Weights of a small GPT-style language model, trained from scratch on English Wikipedia.
Architecture: rotary positions, tied embeddings, normalized queries and keys.
MLP neurons of a small language model. Each row is named by its layer, matrix (gate and up: input weights; down: output weights) and neuron, and shows model dimensions 32-159. Each number is 128 + 24 x the weight over its row's rms, rounded and kept within 0 to 255. Numbers have three digits each. A neuron's up and down rows have the sign that makes its largest values positive.
Before each neuron's rows, "fires in" lists the words (lower case) most often at its 100 highest values on Wikipedia text that the model never trained on. A number after a token or word is its count.

fires in: "who" 24, "which" 20, "united" 19, "also" 10, "that" 8, "theater" 5
L5.gate899:137113138152155104139131141123121132089164131124120146155148112121163165145096136149128147142106116147154139139138106129115095114096168145115102120110142122148136141131127106121119153114125075108119074093117103110167138164127142113102126116172112157155118169128114099104149128085097128129176113103110123103118159168125143109141169091148107131150126107115207093098069099122156102130159
L5.up899:119089136149098097123134140089128119124171159176164128151140155109081133142101147092164160123091149158147142121124107100126135110117103129103135102155140107163098148151157141163114151137097100134146107095131125133118146113126158130111132145115110134116135138147121135121084105126117143111134120098109159110098130143148115099119187124101128148130141083060156177131139165085089141144153
L5.down899:155140150132145105164118095161096190129131125189104114136082146155127136109138206152160131114119115139172088140097143125139110067146158137138122102093154132122121115120129091118135123105115090124140119108096134136137118080111114149140160114116093155163137140097143174085151122178111115137083149140122090133118102121155130127119152088142126133100145169115107139127138130082122143162116

fires in: "by" 35, "like" 8, "of" 6, "to" 5, "as" 5
L8.gate780:093128155125133129099118114129143075128094073119126138082115166084082115120131115064149096104143132130142163133172152080144106107173151116133125093151117077144138119126108141142143110117101122165131135150123114076087149103123146141124097122131135137134134116135103132129141133131117083157154153148124121106158158147102116131150103102104098129168110123097161146135114140118152136134131
L8.up780:105140116174087109127138107118102091124121150085152089069114142110143149114145166106106072158131148097134143116148165166116110185131132121135104162098133093140135100121140082112077127117112156098153132074109122124129144115114144114138126177085089089123120117158149142123115153110134120141129082115143127098151125128114117107156129137161088129148121132127118094128105132079111114132109
L8.down780:111109123086137155141122152154080146091102133109122132153126121137160110118132118123176148128118130152137130121097140113141127169095117118145122131149109114129134171116072144140121134119148134095114152120149076160149112143144153131108178156086087118112140181099164100139134165143104139151132118181150132157131153087154185117110157123141123177102078090080107127114104094147134102125119

fires in: "and" 23, "to" 21, "as" 14, "by" 6, "combat" 5
L4.gate56:120144108133116111157127111154129142108112112142121153179133155087113143161151185147110128146141183105114150157158081106187130125144102108111137154108125077126085142135119132078115110130121154081140178110111101103136096122143139127119134165126106124126114125118144143104157163161093088127141174119164098116089137134151108119134160155110170106124113103136139089160127112153110133097128
L4.up56:130125175091136128077127149155145108180148103117158118133134107114118117128111142114111132138132134082135092119147116129111119117089132143177109126125139106138149142115166134162108105160095158096147108089089096140137099115105131142152134127142119124104146129137105088124146128152123157105088074128166106133110080129115112099122057142150108113117123125125135131103146137131181126110141
L4.down56:139163126138119142147091131118166138189141105179128093134134141120163066137136075113130131115147145094111127110091132166079123119110149145155117126126123094135140155159128085121105117108134094146146137099117115089115160140127123155110088127146145108131093120123127114091154106104171117136143094166122155121143145130178113116125133123142122154140130152107146156097133133140143132122144

fires in: "by" 56, "to" 12
L4.gate623:128116178116147129139117062118102095105137126114091105126122150134112114143140119115118117156138114063142120111165093121102117116118092125104108099088153127141148115141126131128113112130136117131119127140117126079128116106147158082069113108114129133125139127120109072064142091153117110127142143109131080127119133133136082091076132126126116106142101122112116109113113151149072146145149
L4.up623:087112130140170106100119106143125148131182160143126177136127187155132093086158121131084095129138153072148160167175152142100138108099126089141093106097120122116148119091130115109123104101148135088137122112123113144097166134126104104112170125138130128103158132117112151109150173122101140113152117146131183117143109127142143090097129123154122099096140138172115120142129150148140085126095
L4.down623:135127133174147167119120128101114139124135147166104117146084162125126098102134142153121093132100093100171106157150171157086104104146085149153142094102121149147134129171133160056116103134119134119142146155159108124106122124075131101148125136114121183125151163097140120124106131106159137155128109129146109140143107132140121086120140138153167142120128102112134132124130145173095085108125

fires in: "us" 20, "espn" 18, "much" 17, "bc" 10, "esp" 6, "can" 6
L2.gate743:149162120116123116128122154123139113174155164117093106140090099144118144196093111137102156131106122085148114125107145133095140138140085150151115170153121095126076111134163148044142112126130115127103129133124132119133110153120113124124112135128100124134137170117116113131114157106116141127130120113169139125111114077123165082153103083095092151094151139128126104103119120207123131102124
L2.up743:110135129103189112098105161119132076169125189137128101118117116175067098133099117150120108087131129115137137091144132134105114143119084112168151157178133131128118110108125100105125119142148107131135112153129108137131160142106108095116088135140116170122103119140080118123167122117123136120110119142154114135082142100129158082160111072134166143119133140143104143127103119158129117101121
L2.down743:138141097116143100108128185169116147132116156096079118136136117140083115158179132156065107129139163073106145104120144133137098091097121126112105137121143133146139164139139102085135105122136130148102165150125104121170156135136119135127156189098096099123115144124124118135152116143123105130161132138175148147114100121120155071115117072099126135111151137130121098124174146129134104153163

fires in: "on" 33, "for" 8, "all" 8, "in" 7
L8.gate217:147140148128156133144112131142096150125092132116084147125044136119136171131121127102127146123113125152122129143152117087139153102098102155120083134136153108065137111105162154132143140161156157139135128121134106118145153126139118094136124161145104084109112133105100114145151172085112171093184098105096157124106143113166116081117107113158134073141136084108134120139147119141151111155142
L8.up217:113083113121106133097123114164075140113157133112097135104131135099127140093104122159110116125135129108101126109117109104111116100118109095077145075106109090156141142131119124160122100172119119135098110134113112156100101117135107086144165148138070139118118142141110149118173187111102085132140115118121125114130131132111154153106074091117141120113107138152136152107133089152142134133107
L8.down217:131153145145159116160169109196139145130145122161171164161163095087121148159118095100124115125140114104137159145141132086133151166133087127062167129172131135135108142121109127129151126132106120151102138163114134109099126160107144124145104119104137102104083126145113123155134133158161106146119127153139149140114106112176107145134150109138162099101113141108122111128081104087143147137101

fires in: "to" 35, "and" 12, "jesus" 4
L3.gate438:124127104111091154091085140139136177125167086172157126179104160146108141122112134119141122108113111111073108154109108138113093188131122114122122139099156111135110127130122126142139078141156123091101103124113115086131099140148157107107108107129102138103114096100147140139183141142153149148101129150098127103127107123158099104092145157125112125115158126130145105167140147132118151099159
L3.up438:111149166120095118073093103174100152126113144135137157132124156131147109173079150123124095145140115110142105102179149137115137120107139121152167169081139136121096183071152115130099091147115133100116113115139125123101129127193125159083122158130084129121154128147074170084151096167137165146094147143152145125146091135129129106128115113130157154105147130135155095107122102126113152121135
L3.down438:115132108075172177124134106106092114143119173157129114135120127096148109112131113148121150146132132124168144132132081138138146131111158131107171135116153140145133076148131112107146130175092107088143146128131097114148105143116112139098146133144122166128090101117112084146167163113140121141148077120143129140124129091151152065124136108130135119182097132109117093128093128145141175113109

fires in: "or" 48, "and" 27, "called" 6, "to" 5, "as" 4
L11.gate774:089111118133135140137114091138115142141074066089087143136142090146079095163134138107094110090141109147122120128121139169112107109150128141116095112084131167102128072107101093139111141166134184110110112105183130112128110118173101099088094142104113109122105125154124155110122134089141119126132115099100092161107140091109162154103119127121126099149089108144143101115073129118152131114121
L11.up774:105105152143163135100087119081102096127101135173099143094097128099139144161118107129141103149101087135126118103106134120135139110106171116143124142106108124121162116090129112125079173106176141124174077146112105116121135109169126146139151122115137105121158128134104085148110180150138128123137147114123134103154111106107075136116095138082095121119140124119124091127150146133106119094097
L11.down774:128155133155093159107145171140041171145089122146135111135141092163104082115144138122172100134119152123108113162158127094083126143145085127102165100125132109149087127137125077105134082143137078124142120152137109110149090144129119145110082145133144123117132162143149158145153108180127160117140105125146136094098124141137162109117116152126101112131157124135152151127161132154128163108138

fires in: "of" 50, "and" 42
L11.gate75:150106149127141140128129153132117135169103153111099142133149128119131120127092155121157091136143137127152132113190155105161128158170168091153110107138160114137151113110156135108117096098148108142160107143088145099143128133073145088129109114132133098140129151141121125132107104100152085132133105143118090131170094103178120133128147119123165120161143124110126128131132114081122058142127
L11.up75:132115160134099135099148149119123139095096105135131184122170157131155143111124118107127138132128155103089124095103135179155158154158129142148145137130146192075132133082142120142123114118148127114112126092085109123147120145124124134185108103102147140154129141127129158133113207131086120133120123151125132150120135122123107105134170147153175110121119154133132172082157096141155100131168
L11.down75:135107145138097107125104138145059084130155136147132115139105147116101132134148119133140135106112183148128137118148110129121122131101081177107147117118121102136095128158133108140154165170116151123077169141121133125103072137130159156099153191137098142132111134147126116110120109125090127129106111148114148141166118144042152150110114154086115120120105128129122125128120158129131146154104

fires in: "of" 52, "to" 12, "de" 12, "caledon" 4
L5.gate523:122091119060146141150162155126121104134139160175141125163118149150073132114132137162144160164108128107105152137128153134135114146119120142072153116135161113109106148136150145088188103130125094083144181150141136155110100089130124132135147132135130115100136145129136098139147174160140159124125181133143137133122140122148116111119133084191125125091138129115115109143129131113104175136156
L5.up523:108108113137133153140176140158086111163136130119099153120140106077103111101122148204163066164118087133105148084084135103150112108148144130099126101138074110116090150115135152139109111183162102119187112153116140098110080121179093103143137150108126131104141126121124142143158122138140147134140135127169083134114106110133146151106145126155160158124132126107162108143127120138154162127106
L5.down523:112141094123121150117123129120122121127108166117136166171140067157165176122120120142119112166109124085148114079163090080171153160159090104141163114143158106096103112117105139120113110122123114116114138143127171139113086103175107161146143140144112171108114131152119132128139137101152143096086134177175125120143107136131111146134176098122118116134131136128121088182094128130154136092135

fires in: "he" 56, "which" 20, "it" 14
L7.gate377:170141119122133123128127112123118118138125126126121134139123141120143113147162125135120119133137181111144109160144116078147141159128143141071150136158098163110147160168123081141122135138140136105138125089136100154117112161110122105092142117122117103122159137138107122153223183118081124120115105114163138140134116155146141136123128141105100132102108126165101128122102146171145172138093
L7.up377:133156173125122103076124174151113092078122149117064131110113139091132124102110134090116137163135160136107110142164145156108104142148101124111132154161110129100109131179156083129086126138136134147159121139130103057122152132067138111113132121115098127137116115145139152103150098144147105144161110088157129140106145114144100098146100159136100109116110141092131091165121155136117123126128
L7.down377:113078094127117154130155099111123144169127091123098141117194091110149107128127113128144116134131144151107125176098120137136111143139116133154160149101142140116140087094130131141134136149127111133162086090116131161104159136163146127116128151136092170169119158108097090098116135107158127131124116134106122115141109171159113140111105124101123135127127134143162116157127127163096161147097

fires in: "of" 43, "to" 17, "plus" 4
L5.gate451:158122133111132174104124117118153104187112148104118139107135090122129136152150146107117107111164174121158149146185143116146141138140157164133137112150197126143118109130141117130131106180151169141178164166155112112093113106167117129129106111129152150083102131161156096094150146114107098129156115116149153117112124138115153103128158096136131149120200128107104124146131120096172133146106
L5.up451:119097123142157170150104106125163151122124135134102138172159148081151135145157119085130071129131186160133148073157155131125127118139158138114139111118101097113165154120103110113116130150124090141140089122097139107122114117159097158130143098124125133150145119150142122167146127118153139109111065148101116134128168089156176088139108129111127106152127119156117110116148096107167142126117
L5.down451:102156163121118098107148123114053132167109135129168124130139101114146120132151148158147132111101078101100137116134110130101118168127138134128128119142106138128123111158166153124140128122128151118132156088166096142132129155188174090111135095131114147148115121117136119096096142156167095160109159119179175110131077145137081167149090168121119158147129086098123147145155116116094141152140

fires in: "before" 18, "after" 16, "to" 14, "thus" 8, "in" 6, "upon" 5
L8.gate345:145074084140132092143185124160096138152105121129148154122164149130094131139105098124123144087114124147117129113132132143106119160133111127103116162137123110096132140103114153103125144158118132163172148158118111165091110086151149100147145160145102137104083098134094150149154114166100114144123152128123102138087159155149119119152115130150103121120104117105174100141112097089131168112140
L8.up345:142137095143139124103115087124145103095115067088141111139098150110153111135129121113157110142136088099148144151131194154143156095103153099157107172113156108138101130156159119159142129121113106125134088143098120156072110117139127117103120144125123114104129154117201092171146166134109096122125111105117109095155128147131099107113172123166125148137132105128131137084094128154111111094152
L8.down345:146134150107124114128109159126083142123083185122101190066150107107134153107139136135138086132129154140126138099151140125119142128150092105149120135109134166119144140141133097132105120101120134095137151111101120072119143138100135108132101134105142135123176123122140121113132121153117124098153140134115093123170169147154179110124093134135117137127130194124138147077128144115141111146162

fires in: "for" 38, "bond" 13, "compared" 7
L2.gate761:118094111133092105127148118148134124113128153147117116158136164113114124102133116092111127076118150083103109154130132075098129139148108104129164139080120133132133132160118085171121132147152119091101107121132094134105150093121097095154104128167112152130159117147102129095138107092134111121112109126076079092141114131132111148170085136098170152129141070129111141121150134091175140135100
L2.up761:155132138151112122197100102136145140100124129153112107106108168140124116143124130109096108117173184120108147150176125119147172109132106102131144154097136157147158110119104145130115115148114124146154105118143165064076145138143129159176080123098132152158094094118129116100100157124143124098113097131127073147131139108151144125132118135117133144145095119158084119123108178145119139138112
L2.down761:113112156104144108097150131090091146131117110107112165121147171117114162112112129141149186106106135131141131123130118153157168114111161169096121132158112131124096139101154130132105112124162173113134131150153111129099117091134201137106099124102132125083149152169154167117147125115108162164118139125116170109112104126108151120126132143120121117071163164140154205151106140094128083144145

fires in: "in" 79
L12.gate712:129202146174099124132121086127127106122117115143150131146129144127133117084174133152087087115099138104114140142140123154137130172111151118137187091111155076108124133059097135114114128138142104132112127129107122153133116118109150119122122140124114108118120157103139080122147150127142173128097106119113178140140133069133082156090146150103128118120138143075111132131134118174172108167115
L12.up712:153094121150136147138135113103095140110119094146157137111145124170128154130145149111128119114119146119120133097184162137148162162126161170130163116097149125121162098126131110119126125156104079109160120141179119156137119149108096118075109111144133123144145129113165151146167126114135116145111104121083118148143145101074110155094138109135140147088194106133109146139128159136180165095143
L12.down712:068126094113132148110112118138091091110125159129121127164143120139129123109114105116136131131121117124100159148114094155149171188127142106144161151158135085147109142134123113072116135148100130122128143094105163161163103162146163176120139093105125087104187122133199099123118103128128116165133133159164108117155126089175184142126110138116117066139121142114101156113135104120157150083154

fires in: "in" 17, "from" 14, "after" 13, "to" 12, "during" 11, "following" 8
L4.gate376:117124156126131138123116152107073141091114090103169118099088123159155130129176124119117128146094139108106139157123108142098167115139118164145135086068115113117134134111104125134144120091132154094120139150126091107113171141120125126114101113119147151129127171154111082141126111107108108111122114091076125116168136094131131136148169142155107128106146130135101136133106129128109156146094
L4.up376:133136132128130115156102125129142153142140124130149120131123104141108172136114147092165117123149085133121129094156146122144127131090138131133158134091153168127165140122125162087114152106116117102144131145123146130120073134083115158135072154114070153087139156093160086099103164122097160105145167118152117116110114123135149089106130114171150086120134107137073112132152139139094064128132
L4.down376:097085107115123141121185157135101123127136112103112128135147141126128108108119146161094144134107130116132139128146162146143157128120143186161162134123154134119126145168148119117137104126150161108082095112132064091146094132165118071109155092130163145107119111123118151179163161064118111121135104102124146106086123175120097128106138156159102127125091120075142160134132097146139139144095

fires in: "he" 43, "she" 38, "who" 6, "and" 5
L12.gate290:129124138115101086084169140125148138102108178130082115096106133150151133136140138169126099125121176107139117126119137101135139174129168122145152111084145128144155148137127143155096155113145119141110120121147128137155142172135129094139118090118127158130063134124141096127119101103146173127113135093132100116130124077089137147091091086094144131095127126151120086091101136170105155181073
L12.up290:146159166116130152113131108132135094158096101121160138121112155139138138127173153110108120150142128105122101117124048095193151120128160119155112118098153122134149158135126084133110107115156129176116130093167141153155128144112152090158136103127097184144116139142092153136133137150095134109172098134112158086083121148100122144123131165127100114135153103149111111153072139136109128131142
L12.down290:172118097171126119129105119119069113150163093101146121172131097129169150136116117116098143158121132160124102132118099165095153121088101154128141127119117126112151106143119148135169126109156114130093152162138105124120141132148097136140167126087149162161165142120078131128154159142146102142120100169116084116072082191135160151127129104136138123110155133113131124148128108161137078123139

fires in: "to" 58, "on" 18, "beyond" 4
L8.gate507:104143128132133139119109129158109127130120137087112116135105100128126151150148139132154101135138120141114132120142105102117154157161126184168153145080140092103112104127123106080099145127162171102151183116127094075101165125126139099146098131131127159110113127152115080116167117085104110152149101152169150124107092117182103123104112115116092125149112115128129133128122108109138107110154
L8.up507:121128116133151145125099117112111135162116123144121115140125149128097108118096125120127124127111143129139080125121130151129142093099135127099171161114126131108105130100165119063152152162104125150088140169114117121093120101127120151138150109141084133127081126149171174115170144088158114155133135123083156113102136119135134113112118117103134059156131096135127144112139139158186134113145
L8.down507:094139118152146138127105138117105115093120120082115113132131153130110124147159092140104154112132153143119157105090127123077140106162134145161098116123156124117149120166110121132124112134143115120170085124126144128149090130172176080079084113130130153055128133125099121135164131143134096128105117145114119153148144136102185144139113135159139168128128159113122149130083144101136135127135

fires in: "by" 49, "for" 14, "against" 8, "in" 6, "the" 5, "on" 5
L7.gate249:128104162146111099076129156141099148102131126131148145149157167111111103134144160129097125120108144120125114101151131101130124086143093165138113081084157130103112126099142114147140121147091139156120171116130148129095135131144150105112113192174134084122132130173132140120131154141121118119126129171086112139120129192154093121115121149081129126179129202110155109120109135087135128130147
L7.up249:166114163122131175121118138114119171131158105117139107130100127163094149141120147114075130105161152090129166133168135136105165110125128108156150110108179070100115151060145132102101090129122140150160104130131155140143134144142132112118155174135159132127090113134107133133131121152174118127147095096106134139127123131113140121103058156104153107089166119118135097132111145165160142155117
L7.down249:162122125077140104134164157140097151104062150149102153119163084069159095135119115167146165151044089160124142128125129134132149131144138126127130137146103139137138110162126146099129140133127098135110131156107137092095137128136132146102088124103098157113138146126156125125116160098091180150118149188123191135141130101157112139114116111163100142124132146125117138105091125139124132150108

fires in: "as" 23, "became" 14, "appointed" 13, "was" 7, "archbishop" 4
L11.gate732:155102148104110138116123142129150107119141125125124111120077131139155160136166130159123099116158119103137149100123153108101126128077134126122140116123120146132104123169100142081110162150130112148147081105105118131111133120091152087097130093135090108063154103138148134120067154151059136140146110118085123122151143185148102105102126174113121169116110159132156126186147120107141125158120
L11.up732:123076089129108129102113110160112137123145131096141141102137122165131118141105142079118080139128134104124156104125137142105144147109142139101133163110136153101153100132130104125147094156145097127130121068047094146167139132102173143149118145140120141156096145146152147132115133099141144121132136141102103164122123139137114142117150102142138085093098148100102148144158143128149116127161
L11.down732:148095090092094113163107176123115123132161161108146095117105120132130138203145101121105120131111140130133139130128145141130150169145175158107164134074118179126103119123119125119118154113127095072103131131138120120150147112121104129097127139121142105141172090137112148121146127141125121166103096107161115101147118088114084093105156165145123119090150137130140132152118142179132142131130

fires in: "which" 23, "this" 16, "it" 14, "following" 10, "if" 8, "that" 7
L7.gate316:148087147138141134122184127134098120135139106147073135148098185133178159138112111160093137134097129123150113152135173130125136128140144132089138121145111130108143136096110069178175110134096125110105093093096125119146106142131135120124152122156123119111148143171153129123145135117143105092144103115146132144102101129112123183119145093179110117125106146090135139153123156133124141119125
L7.up316:136095154153117136153122110106119131138110136133083146116165107117123126134096158102132155148139135162137128101205138110091150080140132136092107143144156136139132118134121134124103143170110126132115139112137101101128123158128107100140117187145102143123134133133133097116181141092094098145141163080082139107095131102147109132139116107169082091144144115084158155139083121135128145088128
L7.down316:134123131113139086138165126122125148145134149216108099121143124159129138092139143090149111161101140203109156110144120110148111103152146184126162146093136135105091103104134097104110121144148090115128141107103110135136123137121125112111083162084130161112125120106158156110130103145090121152148125147135131119129140147165110113151137125134107119136127097104136141142095130116172130182157

fires in: "in" 30, "from" 14, "outside" 8, "eastern" 5, "university" 5
L4.gate13:118149144146097152135115140106112074160156149099134170108120186168123106106120133084090116142142129136095097116119075131142119158113125139109111159081119142110093089139089117091100089152107159112106169136135097093140126134102152122157129155129089111151134132120076124143123145124125154130106121115110166115104117125090135122107052112174135073103121165093095132116137144103144135120116
L4.up13:138122175184106178156138158133140126112124085147133169106131163157118115151142122108110108140163104141093131091133150099109161131122152136121089147137110125122095089147139147125137127090147137117137140117103112077110127173147117150102093190142155145141133152169090136164088133129159114173150093131154125146141113104113121154125157075099159135111152158127160167106132162146152157107159
L4.down13:105117124072136132102052161116072124151126118096160124115160137137127105080121123121129140146134122166165137147155115143153197163131152151140152096106157131153150103160128084122148123139168108119112118127110130119127120104141128119153162136118081131114155162145139121163155141075140169120116108141109111110115120146089145139139114124149124077147159179086087150133102124116149140126093

fires in: "in" 39, "with" 19, "by" 17, "to" 15, "the" 4
L12.gate912:089159120144134147088142118108084117146093098182125173091118124103109150148126116107100124124109151130110128119120156179136138144121137139132166085109166114119150111164126118072110144120105191151139139169120086127146158108148151138114142154117124154145136127153147136132174131133103121172094147175126152128125176156132121145133168097105132127127161130111121156122129158137126161138145
L12.up912:090166102141174119180140145138133146138112123104145112110062146140120141108158129096146100083120087109161108153184106121132135127116069097149144147129108108151144127157087139127113095136136122124173143130158116183137117121114165140106123144123170115133145153114137095139117150159130118155158115126147100159137135114127117123088135164089135138083089128101125115113117097133111101149130
L12.down912:115142122146092144129108156121008155116118131140106109127184095110173126127099111151131169151088147124116099112112137135119164135171145173160110136142112160112133142075133109103138125130159133114121136114086149111119138133155136112151156138091104139122125132144134172149159129114100093129121117138117149100122139107140149131148111095154115101115145133131126160123121134141172169102104

fires in: "and" 95
L8.gate768:093125082115113148122138114110154147178115129159102120156137133129113174151140159137139110156200132122112117077114106150145151128099134126104113112164103109080138182158154115120122150183157151093146129144178141144120084120108116108111134122107128110117115111178151086140100136120110125121117097105148158094121068118108151126137115103111091167133126129121126135110143148105115157165150
L8.up768:104143110102147124109154114138109101116098141146164140115091148092139083090142125126135117103094110125124105113124157126100127103123120102114122125113081087167169146125159139084125135083134123106181125122109152152154125107119091117095090132124117092146129127109112146154117141129171143095157122160158115159157114089082110146101105160132119090118107090142139104152149105111071106116124
L8.down768:111121097128125088118095143125146139132107106149112198135135124152129136163137130109106158160141163141142161140113135125136115147136104128117102120166147144128110146126120068121104133140126122157134100147150095155125098102119136158158133122101082152185152130113120151188145169111109138156128151103113132128088130123073075128150135116061101129113106158093094112124107131169130122144152

fires in: "in" 69
L12.gate573:141155111141133122137138154149125096101145154120143157154146157165100120119139149111118091054112101149099101138142111093106135157113112105160148152116174142142109119126169103079082104129139143147087144122113152137089137128122132112121146123116113105112149100126102056115123144155096075136087130142144170133107133110178160143103146134101122062114095094095135099162116109165136146151124
L12.up573:145150141173119139123117158107153106102132093137165120086187116117128136132140124153118138140090145164117124140102119145136125182121131157146120085137114138132156056112091165115154086139128146144142173107125126159164106160095165168105138150115170129146126151133161138084142097135116114121137097132106107146103103133114114126131117123106141118128151157145110154093106180156126085136147
L12.down573:111137105116134136143150129139180106110147157122118086135137103118149145123112099205116164141123110133129123088145122120134112136154122098147148067126139115095157106111127088174141113103183159133137144121120147168102133128116115143141131143150122137145123116092171119121124160118158091122143106124153112131103089121139188141129128161141102105145100147110166131133129124121132122138124

fires in: "espn" 20, "esp" 12, "rus" 11, "fra" 7, "usa" 7, "bjp" 5
L3.gate421:106123110119137094164156162130101151140117124150099162138140117112135117099123127142105101088119101095127167114170156169118154142105108123113138115131129086135159119132189108108104133128098144114120144130140074132135163084159177105127119131138121143121117145126111120139126124140134117102111130120113129146107141109117084150158122107111117134126098157159176082103159190148094113090093
L3.up421:146142110072129124150140161144098088129101133100138133185123147132094137117145144142158102094116117108124127138188143114131104177157101133087120132142104107098074110164136120110110163140160144107113143153148141088121127124147112080154126140116097120095146115174114182125149125136112156140144127114121192120130140094113149062104122110163107145109138166161101131155150117111152118105134
L3.down421:190129173143117100124088157151111136147113136126110168120149128077130116134175125107148095078137086123135105135112080086181120100125110087130137162127104105169166145126153170084140122125122098184102129143121149118153122134119111172152133113141131144141118145125149127115097129123097091152182090153139171128107107157141127101131139101086106143134151129116133130110112155119164116136129

fires in: "and" 59, "had" 4
L7.gate643:113153115141100165093137094156142104172113190128128130115082127177110122156142097139136117149130152082141161111130105148112087132155106124127172133170152167123135137110141120177082126118170118103154136131180128179091152094122146123129128113118135141136094151132178096104131098130105125116115124137115080126174092102142104101100085101093103142135125134143138115105108146131125112139131
L7.up643:087124118127185178105102154097166090093090120134109166110112125099128104149146133114124141102118087098120175124127178153133153108149165111121112184156158140109156123095143106143089101100127168130167127133117134116167141099156103110137131131110136098138123136147102152103120139137126113120116133118132110131135151171144125151121121178126136087158140154147120158106082106118118110111153
L7.down643:143146152134095082091138110134153144152106159110190170146140138122075118135126120138139146101152125128154146128115063127141097079153101155091100155121100103157158135131102102146166128160118116147154129147152091143130101111158148137200086152109139143100127105130151133090112131145106142119156117112137103134156118131145130155144139126128132140115095133133177116129137125138096091130130

fires in: "of" 35, "by" 20, "to" 15, "with" 8, "after" 7, "behind" 5
L5.gate90:104085154125112129172153170132110167158077144084099124121177102167144101146159124108127111107153121125146117158163085096113098168091128127084114150117142124069155141165129116090132137114146143142166157158154147124111150098153134102120134139142149163129105138136132133146141108141175131138119154152131099123147138108129138119155117161104137123111129078130116103082141094154163121082110
L5.up90:127121131107162104135166145157118140144118167130145118166128154112105125086133093085137104167140184175120131110136138156126115147081117132119114170122140090094096126136140134095176132134098158126153134158102086113089136102108134128135098165129134119126138134132179173107117163124153153145144135145129166145127143105155103083117132156157119135140091146159074064110138114132149152094143
L5.down90:168156168157125106110088145136073147099083112135129095095149154104138112117149171110097128133141099130145138138097172097127178140122114158172133171156147125101111127169171155115132144127093117102138121107129083126130160170120156159159144136077153114159110128149102136110120109142112110136125123176111134125156135158102120131110116103133158100163117135090141134131078125085133085151140

fires in: "had" 52, "have" 28, "has" 20
L4.gate260:144109102106097148122128116106152073156098157088120129107097071158129130142110141078094124140086151132164097144098128119134096067136152124112153150141149168141144123112115100129107145112088110172112159090109125133132127141098094095117088098098114180176095112141138123101134094168162104088162159104104072118109123130125123145107149110127125144124101126114117126114109128132122136130101
L4.up260:122107123143097117098129172168110153131122120151115150114094151152152118118118126101170115164143103089150110129116119091132151128130165138092129142100124177113135157131165078185064134193136138149132106119123166139123147091114137121147139088149147149154082094117129110118163108136129135095118098153089079145125133153140132116129073144136123099101111086116107146112087110166130093115094
L4.down260:119101144098130081110124174117090112149151125104129120128126112138164083118120145129160104118117149134117138198099153164106140123117162123150133136131145144134140160141141131124120139128141111126175134125098145163114142119114131146140166156101136177148125121175169102185128095124152087078139107165118091081130099151098119136130121166142119157132133153079090146100127143120064118089137

fires in: "of" 77, "for" 5
L5.gate342:154131122149117120119155048081119103125130112109115096157098108107157126131091128132099094109111138123122123153137157108122125123151176140090071132150109101132114202113146100117117138134116134144174104121071099124152142109119147100118119126170097140143145135149088132155134147139135094161124081112082143074133146083110102135149108150115106122160126144125145116116150100117129151136152
L5.up342:130145138129113166144152097081177118120152130150115144115144101130099156087105129127156058121126154155158152123115123123127119110158151126097128121110137193145177146104111117095131157142119137105172124180145134126113160101130142116133089137152106160162139123114158083120125119149141119155133153112125130175161132132174132132102097122175108096154154141131144145131133196148138132152138
L5.down342:158115160160176127071143169135113137119146147142154090148081126124164135128156144123125146117127139072158141171155155077137127150121118125175084149150130113140097130159167129102102105145128117136130143135069135125125137150125132129138136083140150089115105122113085136110162104109097157126125130129129122138111133131152165113161127109137129128132116102127148131188146092153127092138123

fires in: "linfield" 25, "rus" 11, "lomonosov" 10, "liverpool" 4, "dnp" 4, "lexical" 4
L5.gate119:093104137116141136159065136115105132110095119108108117146111089137137117103166077129129108155178132150130120144120152119105182176094131135138116131137117083181173123119135111057139124152129151095079155113107109156140134101094151102101123102118142141134108137136087106135143082128147163132153086129106166109126107157154113125143115106097150139143116109099128107107095163113115127099148
L5.up119:139117133130105104097131125121143099110146139178127072113112110110067144132146178103134138087091158116090096117126066147130127145110108135102143118095102129104148128139121132105142105100127152111134098101142117101097101124113126128113100128117091158113137124129169151130152090138188144125098145151154155125166094115135114111156178133118135142156132104142166129132110125117147112157134
L5.down119:131125129107180062160152130143094129122141126092107118111140128123119125105127122141162117097118146117146153169137088145096150142121093143145134152152167137118125146086137101116162131114107137118144140114109129168140158135154149123136150109084146129141099175118136124105135081144156161127164151107106138181145112149118177120132146156117067133086122139089111123117110177146147151130133

fires in: "which" 60, "that" 36
L12.gate24:148127160102114111092117160145136089156103100123108130161099138147155153158105163134149134130115138143126133129151087079145125156143118113100160122149132113121131104131160104122103115127139118105152099122152111160139111155107138113140152085137118151145110108122113069161163146200131140102138140110165118118090094146136087156126084068108094156126164107138131094157121171130061132129153
L12.up24:083111133129096161175162140150128142099124128102119154120150124073093089109155149089117138131151133105101128165123147106110155098099134141108105143109130083141135063137126103107111127147126102081130155095118109099126129126132135121129055166115142132132131146117173164087152096147109106097116138119117126110169144123120135111105078136148131104153123126111130132117103114131142131162118
L12.down24:117112114111090119140098096096083161155133156151116151105146136127135113105131087143112132174068097171172124128159139142173100104106137146156125111147155174097150171123107110135159175142122159142129114124138132136110188123127081115166127142121143124128130139151118178139117139091167092152084145155130078108114093115126121130121126088125097136097093106117147114122134164146166129084110